Part of a small language model's weights: width 320, biases.
MLP neurons of a small language model. Each row is named by its layer, matrix (up: input weights) and neuron, and shows model dimensions 112-303. Each number is 500 + 25 x the weight over its row's rms, rounded and kept within 0 to 999. Numbers have three digits each.
After each neuron's rows, "fires on" lists the tokens most often at its 100 highest values on Wikipedia text that the model never trained on. A number after a token or word is its count.

L4.up429:491490548450501492485510475460510509534520464549531476483496529490501508521473503481560457480471499506510476480517549494502500536515493454570516533529497506505501494499473478509485444505490442509480489467484491496499503526462498462516461502476459464558499507538461510511456472490484498500478494456517530486478457535495476475538510464482548471490506525517476499522481450431503499501484517552463516537491500481487487504518495494509504517566485518495541509484525506478517509499499481473543516523503513539495529494474492488522486489494494492522499534529495494497535513468508531501
fires on: "de" 22, "-" 17, "er" 11, " Sal" 7, "cal" 6, "'" 5

L4.up570:514498479477529493473515458503511505522544491522507497496541499548500538488483510565511467549496513488524548533458474506480526467490484527481494500484523487483497434500506495513469500510468515472502501477513514491487494462500525465475483464507520471482512485511527553472493471527519496494511515518499504508539521495470525497509473493473520509474508526492493540469510491520513522464482501478463471522489512509450530474530505476488506491484497491528452499478544478448501531504524486479502474532465505450480494494508474552524513511513494523495482476508500489476511518484543527559
fires on: " " 37, " a" 21, " the" 14, " of" 5, " is" 4

L4.up876:492496506517531507510492460444477497549501515473482517512494522510463498497494501494514501519506483584489471485476485493503506519477494492493508514491474524508465489489498501510508497476461538526523509480510515495492557512519495544534497492485444516513499478527508496494482482457497488473472522482483524517514472523455488535504529479483531492456484500509481542479535518542529456495550446516485511449507464448522490510483496518495472508467539525493512502510512493497504510443486493488460515489510473488523478491521523554547504464549486503440462511433506556506522482543507482487
fires on: "s" 77, " in" 4

L4.up388:526537487474497498515464517481474504487476498529481491544484484537519487493534464523484492501506474508499512492514479487522461489485481493488481532496527521492517481512515479484526470480516507484436465474477480470484540506541465519484478505490527529512516495498501491480495487477455527510506467536517498501497505517571484448506549525482521524482484516522515548532522564525496481459522457487525521503492524508502555524508468497506491519535495494491471503476498557521489476490513496429473477494479474502505458499479546477478505569519478508513486492539516543502490548523522474469
fires on: "," 76, "0" 5, " and" 4, " " 4

L4.up778:509526484482527518532460505483508443468522554488509507528562499517531500491519504535518519488458483474486487512511528508502524498517486500497481535496511510461470461528506496489453484471494471511536493469497504498506485522500518544467517536469516440481504465485480518511513527481555573469505493513511516444503482494522474543487514492483504507513501482481549482484497473512491509501513476474489549459477428501492485514474503537484441452532498505502526467454492509463538546518490491505523499557527509500506522533500519455484490537478490524523488536498556485492496490522531452504
fires on: "8" 16, "s" 14, "d" 13, "ad" 9, "ed" 8, "en" 6

L4.up434:461473493483515491469448526503534531504507490516514506494502464456527514499505484480491541497497507476507499474486534540522511511529481529485481543530536441503510511505481517494506509479467450450496495472540571529474492528491496501476495481483475485479474480465531538507522508493498540484492491507498523496534504476533511491513465524523498514508499496473496552486481488523504448494464499490507484549481523503476529499471537510500518479544469459512488490476500549505501519445507484468502506466526493491477549557468485553509524526532481497513461474474533460498481488526488512478
fires on: "'" 38, "-" 11, "d" 9, ":" 6

L4.up552:496507488547471484496497484521530535466520494502519457489529472517508518517475500471468503562499522452493500529444556548480542503468526495458555496517522509515529504519470481544479495559516527506489526456531467483485505543550511514500509519501501465489512508528522524467478465520505559469445480470504496492526571516553500495520495426475484530495449529540491496476472538472482499454466471481523554515496472534443513476468489499469474481488507464517509472506505526504506496467501499506523443534461469496500542476499510517531495504510480498511504510528471475519522519452512475506
fires on: " " 53, "-" 11, " Hi" 5, " office" 4, "s" 4

L4.up498:496511488513491503488516490507469555477503466483476476438524457494501517466497441435449501510532532496452508508493510525456505449508490506504500519528476463510530504500471512516483518512509465498512505517511487453494500511532468478455514465516529479518525497534478496451534519494511527483517510498500545526513530497494529486433493499498522499516488528514477496491478489484498530464502493559517526569465484467471506502501433508509535500467509495486517521460474483544537533457531525497512511533549480477526502510478502523483486486519436499475526487506533482534525517540522486501
fires on: " in" 28, "-" 22, " of" 12, " pre" 10, "'" 7

L4.up704:509458502490481505555502517497560478490467454494491517489474483476516493481513465496475475499476505528538513542504457485522468537514471473520523526481473547537516464502508484502534522504501566503499512515495475505513521490462500471495465527539521501483495508468559518499505504507508465533506457539504501506467522418481473492471512481498535519428519478476508491465539500465494507464533499506491520524461526502501513514518504538464484516490529476496507473515544504519469458493468502460503522506493489492480509443512495512521502471486448493450487497543522491543460525483493515492
fires on: "y" 51, "ly" 21, "ty" 4

L4.up222:519453490481513509513448517482509523499532503484514468470488540522498566524529483454478500514517490518506485527506513500509507506514437518503529478514488517504446516489508475462501482497482544471513499511458512494498484499508446532499521481512484536451499492501492507505494482532462493502528507460492517470517504537478489496485544460462543521505540494509468506487500473546515487539466513528502525497473475540519546488497533476504483481475501487507493498531449520510472476520527516545497502501496501534502505469520526486497499532499490497458457522522522491476458497495483527521
fires on: "." 36, "st" 13, "'" 11, " mm" 5, "th" 4, "at" 4

L4.up297:483478450507469489488471479479480485478536514493524503481489430523527539479522506502461498530474519526499520456500514497475479412472536458511506514485532498501514477496483516496512520532508561543513528505523500495547512494503535487550499500500515509496520468519550489499488478525479513478510488486522482493527496532513505535545477542479524479518519523463534490468498501513475499467477508529543517512522444470501510553473498511466483518523486512525523536528500532503508476496456497508472593501507518534485497534541532458492446496521508475478513501502526534522469487496504517501
fires on: "," 41, "st" 9, " one" 7, "s" 6, "com" 5

L4.up304:550530495427486497509547522492502519482504464462511494517433534527474495470495473489500548482512509538513516503471496472562517471447435520517466488464487477469507477492503548501519502448517547479493481513525532483474491482519509498438463471558512471518481539516460488489520490489466536494511483455484561502477460466507523480535533539514493478484487514431509488502508486497486499493451491478505516512487538478491479541495513538478485495486530485534508470504483503527496493466533500468516473517525516501525510487494500467495483521498527464540515465490528467482510491496522468486
fires on: " the" 17, "s" 14, "ic" 5, "n" 5, " its" 5, "al" 5

L4.up5:513545496498475489527500488524496531494461513501441461514511474471502530499510505524544511507475490480528537528468477536475497520491489493450523523486516519517465481469479509487524534544493483526497521469508527471484510514502522481491512484513517527498521555514505496442474490512520447478537526511460499487480528489539499510503498509470560454506513501500525527489483527511522529467463501502482509481481526518479540503495570478472442493482527487457461460477528513515510512489518476523552528498517531486446463481528525486528556488525511500510498508503489472524469524503525496483
fires on: "s" 63, "t" 8, "ist" 6

L4.up368:503475506520497476500474491511438488458511492514525463484486534512553524450514576504486520465467567483497495549507498497515494513489485544462539532531481522514474498503530515524485499561481479504497475496499494505481496485538522501455523460493490538471526488486500506517478503502517469459479497481515530534487488498482488508484500528479521485524509506479499477501481471505511468512477481474511539479521471510458485485513538515476485511505505484530499503444453531503489505511492494506505528469524465493515515498503480501513526500530526503546474463519484513525500540496471533525
fires on: "0" 19, "." 18, "th" 13, "9" 5, "st" 4, "l" 4

L4.up161:506515487526526473521489513480499497480518530528496496515477496514467477486468494488506511537515471496506524537433487544500538446514490524448499528470542552479540512523526532501532500480526478478516536489460540479517483487491477486478511491474478501480523508467507564519526442478551498488521519525466509538535518487502442500508487436517498537528459504483549488514493481476516479482521477493450540512487503493511483510494515545518521528457518480490498483479509520500551476502479510486509490493484511519486512501492481482454495513523509508539475475482536500497496469498475462474
fires on: "ed" 24, "al" 15, "s" 10, "ar" 8, " " 7, "ped" 5

L4.up295:451482501513535511498506517504535534508507526524509486430496452458474507495446450485514506490478561507515504510498471466497507409488506463506500479487531520531538446488463516496476471490501549538508511504511473492503505477498526537500495473495511482502479526507525499514500517517494512474527539452445479541522438486505504483521527481527524484508514521492534480488509519433492520505492494474498474522511505504518498526510499498464523533520524521498515492502509509510474505474430500519471498503470510487531522516560489474493466517543523522499479477523476523503451478502500538496
fires on: "," 24, " of" 16, " in" 9, " to" 6, " and" 6, ")," 5

L4.up782:498496502494488512529499535416506473542504489505515505526486463511547501477502511468482525524511534476487538449507464484484551501502485514484501554501511497477532548496493526482494500449505546501520514487545504433489490521533513517477514475501486506513542500475508498509547553532480498521515493444521487466506482498523497516473462518503501540469536497481532479534510484491487491508487506517495485499475493508498491442490501499438528470497502528495505477487528511518524540475505515500490474498516506493511497527420505493478471469459488514521537532488532506497527499506532495491
fires on: "'" 19, " pre" 12, "==" 11, " by" 9, " “" 7, " Mc" 6

L4.up414:489500499460472533505527520509476489489500477502500508505478486490498509443475436518476510508504522474516525476510521517498482485475519502517519534499493537523477502493458537508494501525478523462473496473509487453471485540497503523494497486522505482440490515514500432514550504517540473539486524487484521480495505508495484486493498531493511521526552547481513471530489499492496519515461486434492478508496521512527501497509492523510470549466511511506499497495516492508544511523500507495449499488529513497487536521557469505520493528516504529522487439520523484523497514515481457535
fires on: "s" 21, " of" 16, " by" 11, "am" 4, " all" 4, " other" 4

L4.up410:501492482471535522459530502547532498507534473483494504476537484506506484472500514507510479510500456514533519466508457502489521459538516520503514503488501468476482524526540478459468479449501541515520517490495519507517494474533484505493541508476487488514492539535527536454520465487499476470485488509476535488475513522530495529554463489491526475457536578511529513503477513488507475497469471505512514435513516524475477479456502551494508505498509466501481468483540507508477500487512530488531499523523487498575526469492543519459502521492460493461500510475534495487522513484505528436
fires on: "s" 20, "or" 15, "r" 9, "ing" 8, " of" 5, " " 4

L4.up809:506481479476523506519517457476477491520513526527522477517526512512525520479553459517481513546453483465494534479465556573483523493504501515469526489460520524507463478451477474521526474487493531488450530540509521491515546537490487499484500496539477524547468464505466496480476507538513540541481518519505489499544485513456477481496439528519512479499480483496541472500514513495495522490548487534504477483482489518470501510535454448480522468497525495447499506467557449484538484453522513475510463489481485499466511505487506527474509514503514522514476519474478504527490499472478474530
fires on: "," 29, " April" 11, " September" 6, "ut" 5, "2" 5

L4.up60:526513484498505479502465488484482454515505484518526456486499518503530506500485536525447461503512523486482506453515497518544527485514460470495477485506529511519450509527508477509495500514512463492478535558513469532495507483514495514554482499446449516449496478534517461488541478510490483488501546561511530493507485541477497530433527539497523518504509496478482488489485452505556509513485483524475514514537501507517478494469501517461461471493522506490472453497498462513484481449490523508479528499505507467501518466448506498503500494507480525476459487449513548511538489502497517445
fires on: " and" 31, "," 25, " to" 16, "el" 10

L4.up348:470488496482499526514490498460489476502514504508539447519447497534496497515537474535514508496513488486500570453478527470453475514486514535528554475480456528441519493492471536484469519486510485529460518528489501506481508515477564521529518523487486430502415477513480492480532496523487450501502500499529527479458508510500489499475448496520494526515514499508478486530536491503501504510499481493492493488493507463522485480488481527500501500492514520522496474493492520463550517514461517553530502495510502533471516467522506510515524506500501438516541468472499502500505518552506501455
fires on: " to" 26, " up" 12, "ly" 7, " than" 6

L4.up446:501512506492474495533523492481479502497513505524462530466497451531519472472542475444512501523471498490495492535471502501497464538493523468500518507482480509528524469504498479503472503539503532476489483447492535489547542489499477519449520506472483489504475499500524502466533501508528462493482516458483527521454479497535510506506490489494556531481439507511574520480532479536531491493497487477507468473519547470517500496469459520506504518461503521484482509472479554471470510499493533512498505492522516519504505503480522487481531503513493490455487485519456499511509495492524537499
fires on: " " 49, "\n" 16, "-" 9, " |" 7, "s" 4

L4.up527:497505500458535482498509501499480485474506495508480523478476504520478449495510540460533529491482557495490478471478493535495500451486443534568476551467539516483507455526509524511493448508554480517522484495490523452494517502459533466528494523452466493505485521493526522505497480473502515510556529497511494485479529502521497442504468547520503527511510466495501452494532497491513526462480490531492474491530514500497474486494493510517502499447537470492506495468463491507538486521483501483500449493529512520503475511495543509491505536479502500503527494492526499484441529483547484540
fires on: " and" 30, " the" 17, " of" 12, " " 8, " &" 6

L4.up244:537484535493502495506528514525500489492466500522489485520501530538499475477439499474483522483530486496474489480496476520457441471482521479482531546490428459506499503452504511519509474461508497451514523508484467522480484502497541493546503480499499490462487520474514551496515508493543520500490490429516514515490501519518509495467472484503470490467524533473485534517473504483543512449511528525475540512507523528472494493482481441506533498518515512497497495518467484474505525518483464481472504491518473545499543480527504486490537459523466521503491477514482523494538522514492524493
fires on: " of" 30, "en" 11, "der" 9, "mon" 5, "n" 5, "-" 5

L4.up849:458466492544508509506507530495523535474469514451550489507470506481479506496538518471519515469451489478447483541443516512489470523498490509493492518475511515497492515514482513494524525468490488462483507474525509444448529499511484523529506515516516509530518465536497496520514493478521508470473479489525471509500547481510456514458489470550496474521545560497521485472493482525510488508543496492478507514495529478495499512494501486488497530498500531450528521535474499488520485484502505531475510528491498454522491542491526452506510460491517523521491451517488495469542517496489516481
fires on: " " 45, " from" 18, " (" 7, " at" 5, " At" 4

L4.up281:496492544480518509495457518458532501540497488535513463474479533533481446483521540511541482484493535502503463509502521506517494484492527502524488521528492508491502453459504476547537486519480569481502480431496518530484544495483437467491550497525491485478519489499494516483487495506493532510519465529483490510492505540495506513556524490500526499460505446494530509494519487475528537456520527540478471494546479504545518474500476492496459494516518522467513554505522527528539547484461483494455479498518480467527498476458555529493484481509526525466500507479513471511459544483511514516
fires on: " " 34, "0" 17, "-" 11, "án" 5

L4.up490:485515494531569530527447485485486557510527535489517452499541515494516487508491516484469510533501536482479502513506513515461528468472483471494533518502505491472453459502477542529505499511486496509498467485496542468508538538484482472461463486482515472538485494560470448498482490477484514507515437448523531527540465499522485491482503495532487472510523525523474544517493468461512489488485481481494539511473504496487521478502520472502500527515547506514513444567490494544467500497498485468503470500550474491489515496501525524468490540507470509470541474509499487495484526517482487500
fires on: "'" 66, "-" 11, "h" 6

L4.up891:534506497521512508469535502533511558487500470497485496524526486486519461474502460469532526499491499454485533511514489504488493497511462501493514488527504494505511496486511459502504509527541502486546514496502489481541518492511509563530536478547529488499541485513521498523529535445557486494549537460523493484504487510537480518525489524502495478520466499510474501506480451467511503505519470496518528511460477454500537522523508492524446485490455479541485482470455446531483485516461530484551467513499468481494541504516488505510491499460520470453509491534488507515491513539509517464
fires on: "2" 25, "0" 20, "3" 10, "5" 9, " a" 8, "4" 6

L4.up521:514479508476510521530530505471525525484495515528493493495449464498527523476468534514494440512471519501470499462483524504448504490496525499476531490473528478505513500514488497523482499513422541506511493487551497503500512508531515536508522494527513482497496501505516486513553517522515504547522442505535502485499490540478472544474506429500507553489464468465528491525489472493467471525488491489483497516469537484557472485506553509507492493520509509508468510472470489481538512447518553532483526475489486490488522531477506512495482487523484452498497512519485499516454485521491475447
fires on: " at" 31, " of" 26, " by" 10, " with" 6, "\n" 6

L4.up483:569504447509516474514484546463493469480485472479483513476541506488498489503540488492484543470519525503490495487489507510509490494467532518524493535528501530500497518549524564504532482507510549513450491488478490515512513490512495559440516531447525529457512517534500511474498504508469496514533460536505507543506548508524493482528536507498472477470480474503489494539517511522483470503492470511513472517500465505506473495518507494525476495475471501536515473469442485512506495487548464477476507492500532536518449516499520470480508431503496456490538518503502548517521535486497519433
fires on: " in" 26, " on" 17, "2" 15, " " 12, "1" 6, "0" 4

L4.up564:476531494477529514520508498536505508471476469500482467497529475499513496481512467500459487517498485508454506486463461491490488498499503471483493515524507513488514504483519491502502480509479483464556547485513489528512466473536561497486526443525516526491502508486482503521532525510516493506465525512498540454490537501477482510545461496508513484512510493509484482514494473507553481504507497526487533514444496500534528502535504435533490458497505520478490513536480487524513460538530518548494511529519536469517507529469533499479517477483484496523550516537492481507469549458483487515
fires on: "s" 20, "th" 11, "e" 9, "al" 7, " of" 7

L4.up840:467498490509488482508518491508563501519480503515503483484532465499483540505505534507515487510518540522471515506564479501495479509506482474469493526485521465525457488475497450502493509519456487506473492526502514484514507510481502573477489499545531545518511504502514495513518467505507492495493469458515465507507522511513459511495521499515513534505492483500500482501478468510515496494500532533463470506472514466484478542479475463554497447429483497527512443495492487468503499465482495542499490505527496531522474516490501461446514522478484495475509499503483515463479487480514519493
fires on: " " 42, " of" 8, "1" 6, "s" 6

L4.up404:522533461524493537537466488472530486496514468468538502515495554553476537472481528502490433493499536498503478521534513497516504509519511502474537524488539504515462515501490488506508515509510515507482519493531399494520482534525451509499482474468454516523512460480530563513492487501510550552534585465474434488467496478499475503496519498475482527526518502476525516467515493534462499499528534505494571510511456482480493505494550511482497485492510454465487495494550472499480465485498495446529481482527468482501511515480531494481470470498486494493526532480522453521510526521482468511
fires on: "y" 21, "ly" 10, "o" 8, " Sport" 6, "i" 5, "e" 5

L4.up272:526504476546506547520483459490498496488472489517466487475516460510446506469524468521504523508476465507518551508500511511516494471488540503504492492472535463468523458502494514512459484522508554479453458483498487479500498493501513541463496457475524462472490469525523490465484487543491471515463452515476539501513534488500482489520493518492530519480472553502529516512482508479492513509450507490436523462497539494502481496522503536492496528530491507529511500441487521553523468502542468539447509499460534534524496512506485461495507508516510505542500520509473476505528498529504498545
fires on: "," 46, ")," 13, " " 7, " –" 6, "\n" 6, "-" 5

L4.up124:505534495518488508465523486491462494497519464533495520487513472516481488490455526492494482539502498462498532539531507548481491526506469541514511468470522476509497481481511503486469493489539519488544496488477494460547508483501496509475479520480492497490485489509453506462535464506492521516516513500460511519515498502486534492514525495494508522471509527483509541507511536463503508448503510465500486519506483467465499499534475509536503479522525499544482494454493501529509451465548465486499463536505518470522493457509493502493457516518484473468477497527478479488505486513491483520
fires on: "===" 37, " ===" 23, " ==" 15, "==" 10, "====" 10, "\n" 4

L4.up289:458495493534512503532520501504498500496464470493455495485513485509501495472464507514520495467491492527497511482471513505502483487487473544464487482507513522523506497453534466472496489489490500442512499490511525513499516548547515490498501463479486458501554497494487496463477495480503485501487465506483514519495502509550469515480513489502486542468501492526516526494473496552483491524536458517523524474520459444485574495460520518482527525514527528485478471518501485490518514498506485495482502494549538455509492521527495545504524523516544503503484470549511540525505478489501511468
fires on: "s" 33, "d" 12, "c" 12, "ak" 9

L4.up110:466479520482500515480504489473513516519548501485480489463487449516516511513522491507552518531487521494515487516551509535512510504487495517535491534515518527495516490530457512516447503484456519517489477568521507499512512531468519500563488509464468503502495479515482489483502529511557506495503465500489500505468528514491472486510489515518536497493497522497478495503488454469481483454491526493484522483489457461445519443467534483461526487514519523507515469496496522468526511516435506501503510479495511474476531545547486474519478534450526559495485498521476520512535516477530475544
fires on: " in" 29, "," 23, "ce" 6, "s" 5, " of" 4

L4.up633:478468463507530470498486508485542488517521506514519512494490495467506512471531547488514481500528493478521515509460480514527536504505496526522497539498534542492497476473488549517534496509531535507455497490497486491528507517468476490518495493490529488542488473477514503500519505517488508481520467506494458519523537507498453530506508510521481519484539479509501479485483529517530512440489489540485493478458501478456494518501527482493431471517482515526561458523482466476501454446508475514500530518482492481528470520495537480494509491524489499520496517569531524515488474526521511489
fires on: "1" 25, "9" 24, " from" 9, "2" 8, " since" 8, " " 6

L4.up484:492497515482526496498525479516542498541504524471467450518518523471488501513498493540421418513513514540494499514513509491521509456482526517498488531477451460494491498514492527541477490490513509534509513465485503516526490450497493470506498510506480501550485518483483525526487537529504510540489486492508493493512489492536434530475499459500513480497531497448521524487509481463420468542489489464500507529516494490502515508473510515498486480550491503488500522453480538480523498503483516503503524497487518475447525524461549447484511531476491445502521496502492515494487494477512478520
fires on: "s" 26, "0" 19, "be" 5, "ka" 4, "te" 4

L4.up764:491545475503507483470490483473532499458500533504462472526509534454481492492469471514488529510458517508513473523496488549516523506519516501484506487530504504493489498488453524515558489489487498521501454477510503465514479496478486510540518466524518525484462498495478451468537538482584487502524474499507455477539500491524489521466509508503544505489490490513470482481489508505493520464533532510493474472529466495500536497539483512515487526472469464540510491476467506475499503475520519533487512535456478534484461513457521488534505475488475496518543475514501546511509515490476528513
fires on: "0" 37, "1" 29, "2" 10, "9" 6

L4.up715:465524479501515493510485508507508477523463509525533496471536480446537531507528484481492475533527494551492552512498564512478509512523520497496475507478511517510516498511480505492481487528496508500467548485495528474489513462450498501464515518482446494488521515507526490521488527480511498486500498520493484502511505505525501522483514494498491487483524503503478460471498494450479489532481531472451514519468449459486502493505461545467511495526467457506500507488464513512539480482470531521508512491523504518516557521486478511511506470538537502511481445485548516513483538455496501475
fires on: "'" 68, "d" 12, "s" 4

L4.up824:534508481515455541502516466524456519521458472491561477539506473489472522533467519472525456525466542509534543508496470513470521523484517519487507478484521493527532502477495509513494527511513544527529535487467506503511557510495532449469472514497517515503535500510479544488502485491483510508495527497489537491474530544495538535498514464559535538477466512508495493513490498485494518494439459531485530528514514516497534475531507533462487466500536494486494495454473525490493503475492524472489468483504529488482481462480540496456460497502486490501490483512462496499460511495483529490
fires on: "==" 30, "===" 20, " ==" 20, " ===" 15, "====" 12

L4.up294:487529432490512508488479517482484499480522481500504515523511528539500488496486465498505507526466542529537496505467486456482473488463508469479533483508532541469496468512504505492558499505495511524475527525531477504513477488484447469542506451458494495511502526512505514473543520540504469469575507528474519459486546480522507477521501501518504501519483494455466507502487474506506486487542536515540499481509448532517495498534490543471493544472498503459495531468499517520489537485509532466502506487493493490477545496481469515481514492498474477538508548481524530521522538498449475424
fires on: "1" 64, "2" 17, "3" 9

L4.up763:444481518505515524525513530500515499517509483506496463513439534474492502536532506486514540494523511479495500470474496476483551491514521486541486519463480523537448472516478531467461495513517488472467499511508514526476530593516522524515486476472476491498499521523480525540555493511506507520573554548514554488529498516561506512539482507480515498499520491518499542481476514488514523504523481467441481504486467514503470478440490481503487513497495505530445524468496486494554523469495539508466537503507511452492477489507511496468504485534507526512456514493546497475459528462479500524
fires on: "-" 30, "'" 12, "time" 4, "ot" 4, "op" 4, "s" 4

L4.up601:484494507483491547514523501490507534486479472488537497500474524478512530498476436476475512525494480475515513467460502544469513536522487524492551472463497516495520483490480463487508479468488554516499519515490475501481482492522553485543547482523496488512467494506509503472535476445518516509544502501485527476488489509537515477505443522533493533475495539464463493498499512516499544478524451521469473512494528492528513479502503517480511473456496488517497538496505481532486521482496462496519474501523509557452506471498505492517479503523483478491476516511538489496497516522452540498
fires on: " the" 34, "," 22, " of" 10, " that" 7, "." 7, "s" 4

L4.up122:477543455528494494482494458514497504517482468478490463465511541533528494507501481464448486513474490537460530472494508513499524479513482486509510503510517530473490538532473471520490531515516473495532502549525504513518532506492483519508526460507500531536522514493451534497475474491474492464463505508555468538505520527490472516493525506535550438528535459498475541469545459491496525507495515522449491528520529502467499473474512480490517506523506489521460500504534458456543529517447495527451474525512519505538500520514511487522480468462461451503474531529525546491441483500500474501
fires on: " at" 22, " for" 10, " in" 10, "," 6, " Jo" 6, " to" 5

L4.up502:525498497496559509515491538486502481474505530490536491538472486477497507476536476493532534487499523517497524473505474532460511493511530493524485464526490454517499474497505508555489491504502489532540534477481503511450501529543495529465497512547486501484532495488531515523494455461529477461520461519532487531484517495489438551538496509493475522506494490506501513502468500516470496451494521495495498492510505451479558533527542472517448490451498509503528476503502524528488505513524508507417523538522486531468497515502488458480491483470525490456473448479488531485468479499534459508
fires on: "1" 27, " a" 16, " " 12, " (" 6, "4" 5

L4.up169:501498497514503490481519520503468497508438489530542504497512488519501485498496539493557470481515500490510569528529514517497483481525519517513478480518494498517467518429501547515469538529525507495550479512473573517466553475488489530531564479497477491477464533487531469423490499493502524474520512516491485469513511552508504464482494490505502552475511492482510515492483526513474478489526509492522504509454496485521512496458492449480489478498476522527466467476511514535501505501526508525512455487500495489514490484450536527512511511510492512490511512476544479478441517509545496516
fires on: "\n" 19, "n" 15, "0" 12, " " 10, ":" 6, "2" 5

L4.up727:534520522493497518474478490441467496511505529461504496515451523503486458520541524486543488516504512496495520507500538530486527486554463493503529498514516498504513490506512452512464489504498490513513511481493490509473535509486460519503509505510514528482527508466513534502462462498509511505527468519489528539502517440497491536525496484484514480463499530473557501479473485467517470478485481495491499512470536516515533472464500480536473523505505435482570486538488479511515511466519513489507519525495523536547501502488515455496531510460477501500514471504500523545479468501494520513
fires on: " " 97

L4.up699:499528449459503539493486494528477505505456463514475523491500535513470450494548488478525481463488551519488518567505480461500500484512477491479456496503501487508506490493514558537466478507514518476496492502547498525487499525481522525510483463454467484479531504484529490494511519502512525472514513460472504485476509528493539497522529455551520513502545466517494502454444490514520525484524552512489510539500514485454503536503485484515517463494474496478537504461501462520514460506524511497481475535516514471508455483513500505487474478462511487518484525524534518496504524518525503462
fires on: " " 54, " the" 6, " a" 5, " in" 5

L4.up6:475488454549524544479521536463475514511508496529486486499475528492496498457496493506470515537490506516497501542511516517512507502490479490526560487475518521483512502463505518518480472503470523541499477501506449494493489503532522486506457502478479489471526536486520468473495459512494479496506461504559534504508460515526454491503486534514503496481508479510517519453495477473442444507454495475478499464493473501521539507498508496512485452510469528522481526468472509464456487464460507479485512461531543498506527502488482484527507460466450538494502478522478544479545534510518497473
fires on: "'" 12, "W" 10, " imp" 9, "th" 9, "h" 6, "P" 6

L4.up215:471519466485475518487560429496508503497477529543497468539487518509489532511481491479525478481505455506510529538510505492520466530509500487500532489521494512480480520526482463534511527459504476503473544479527488497507495457481527513464446505517518474523531513492512529452508454487488527481538495518468557517507479470505502503558503456517467510485543490496470507454486496458490471502538482491504504540492490523479496498507466548499490485493478458488502483501531510528518458520510469515549511534497476524467492528509503470513491451528465493494512524557486500507503512522504494449
fires on: " " 47, " |" 14, "a" 8, "s" 5

L4.up101:495497452480516509476501467472524469473482470472524470507528502471509505505494501473500490506513521487501500478517465491498495441451470504523538523517495514459539459521483513516523488527510502540460489513462498521507527483506504526508480481497536484515497498539450485498494488500519536489536569495494543499510516515506472501508526491488500548577533483510482523515495530473502497524482509449505505522475502462551481502513496517473518516528516478479477502520533506530472518545526545560501515489479509480485489543500483494470477503507500477499490525525540499470501528470476514485
fires on: "-" 46, "," 16, " \"" 9, " " 6, " a" 6, " (" 6

L4.up40:484521500470531492499493540477506538510468481476487478554487566510530508483533545481542479492533502527519508503517506473497545504499449498558531508486472453532457509520519524477503474450478516471491497475511537508513455496490481528505503477466475496528514469494507507483477486482557496473500493529505554479514475510533536538467491482467515498509468527472453561550495550518455509528506501516475494477518535500511511469509459517485501500498497511492487539489507490500497499527530525458483461445502519504502483497478492470542520486497506498485509543511496531487494515490530510460
fires on: "n" 31, " his" 10, " in" 7, "d" 4, "é" 4, " him" 4

L4.up789:499483499509471483497525519503501501511523529501509501559490475488525490488476539534501528544509550488532513533491485491493497470480479496513500501499509501531493508487517535508506469494512543505487469484499476513535487491522526502487517503497516514497513505504465517528519530505516512512508496561492525520533487483548468529471503493525514508515501491496511492484480524502441476490480514467495466524517479461489473513484451496462467487494490507506526509515497449507517533527509512491528496520497510465518449534479524513542509481492444444498520468528520517471516498484480484522
fires on: "s" 60, "f" 7, " a" 6

L4.up631:492534491493477545482506498507494518503451458496484468516513484481497514536521471473468484503485498503486494535455518507465530446506481470555515533528509511493474535476488463491531503506498493480462475514517534493503498544524454488516461463529482529479505490506543509477475495480471511509441504508461547517522508520502473480509511490545503463482470476513510512474484487494505525490521546504454521498454505484475513513513498497471515513529512494517505496486510515474523493474519507491486514511548498563457507530452483498492487446510493473521468477450527512530517522454481479498
fires on: "-" 31, "'" 23, "the" 7, " As" 6

L4.up808:458513485468528473535518435501492476463519476501460528519470561498510509505470526482481480494500499527489498514517522562474504513469523481495472524499489482487527480493535485459473486528493484516496480492526507477426477478499500493494509503474493497523491489560537504491449502504516494452499525479521506481502515514512548482532549463473494510512509555465540525461508468473508483459481500496525498535482471520497542520500490494504471540515521548469517521488543478483486459504470496540490522467502518452507465509493513512519502461503490497491441509532489467529537514506481522463
fires on: " " 33, " home" 7, " re" 6, " more" 4, "5" 4, "3" 4

L4.up262:497472505507515498521407520496526483481505517470514510504518485510538486461529540489486456475479479501529517530520512531516537503470510500479522493505462490455477456486498460511491521500503503494486489504494504537500457498490500511546553526475523503486497462530486498501505514489489495525492476485529494496506511482490488498486499584494551512502486535517493465447494495477548496470515490511496506510473475498532479463518494509472510478482596492495513460510502465490534504483542545500501493473492491465502556463507528541515500528479481495556518459564473499509519466457487499482
fires on: "2" 24, " " 16, " (" 15, "0" 12, "," 7, "==" 7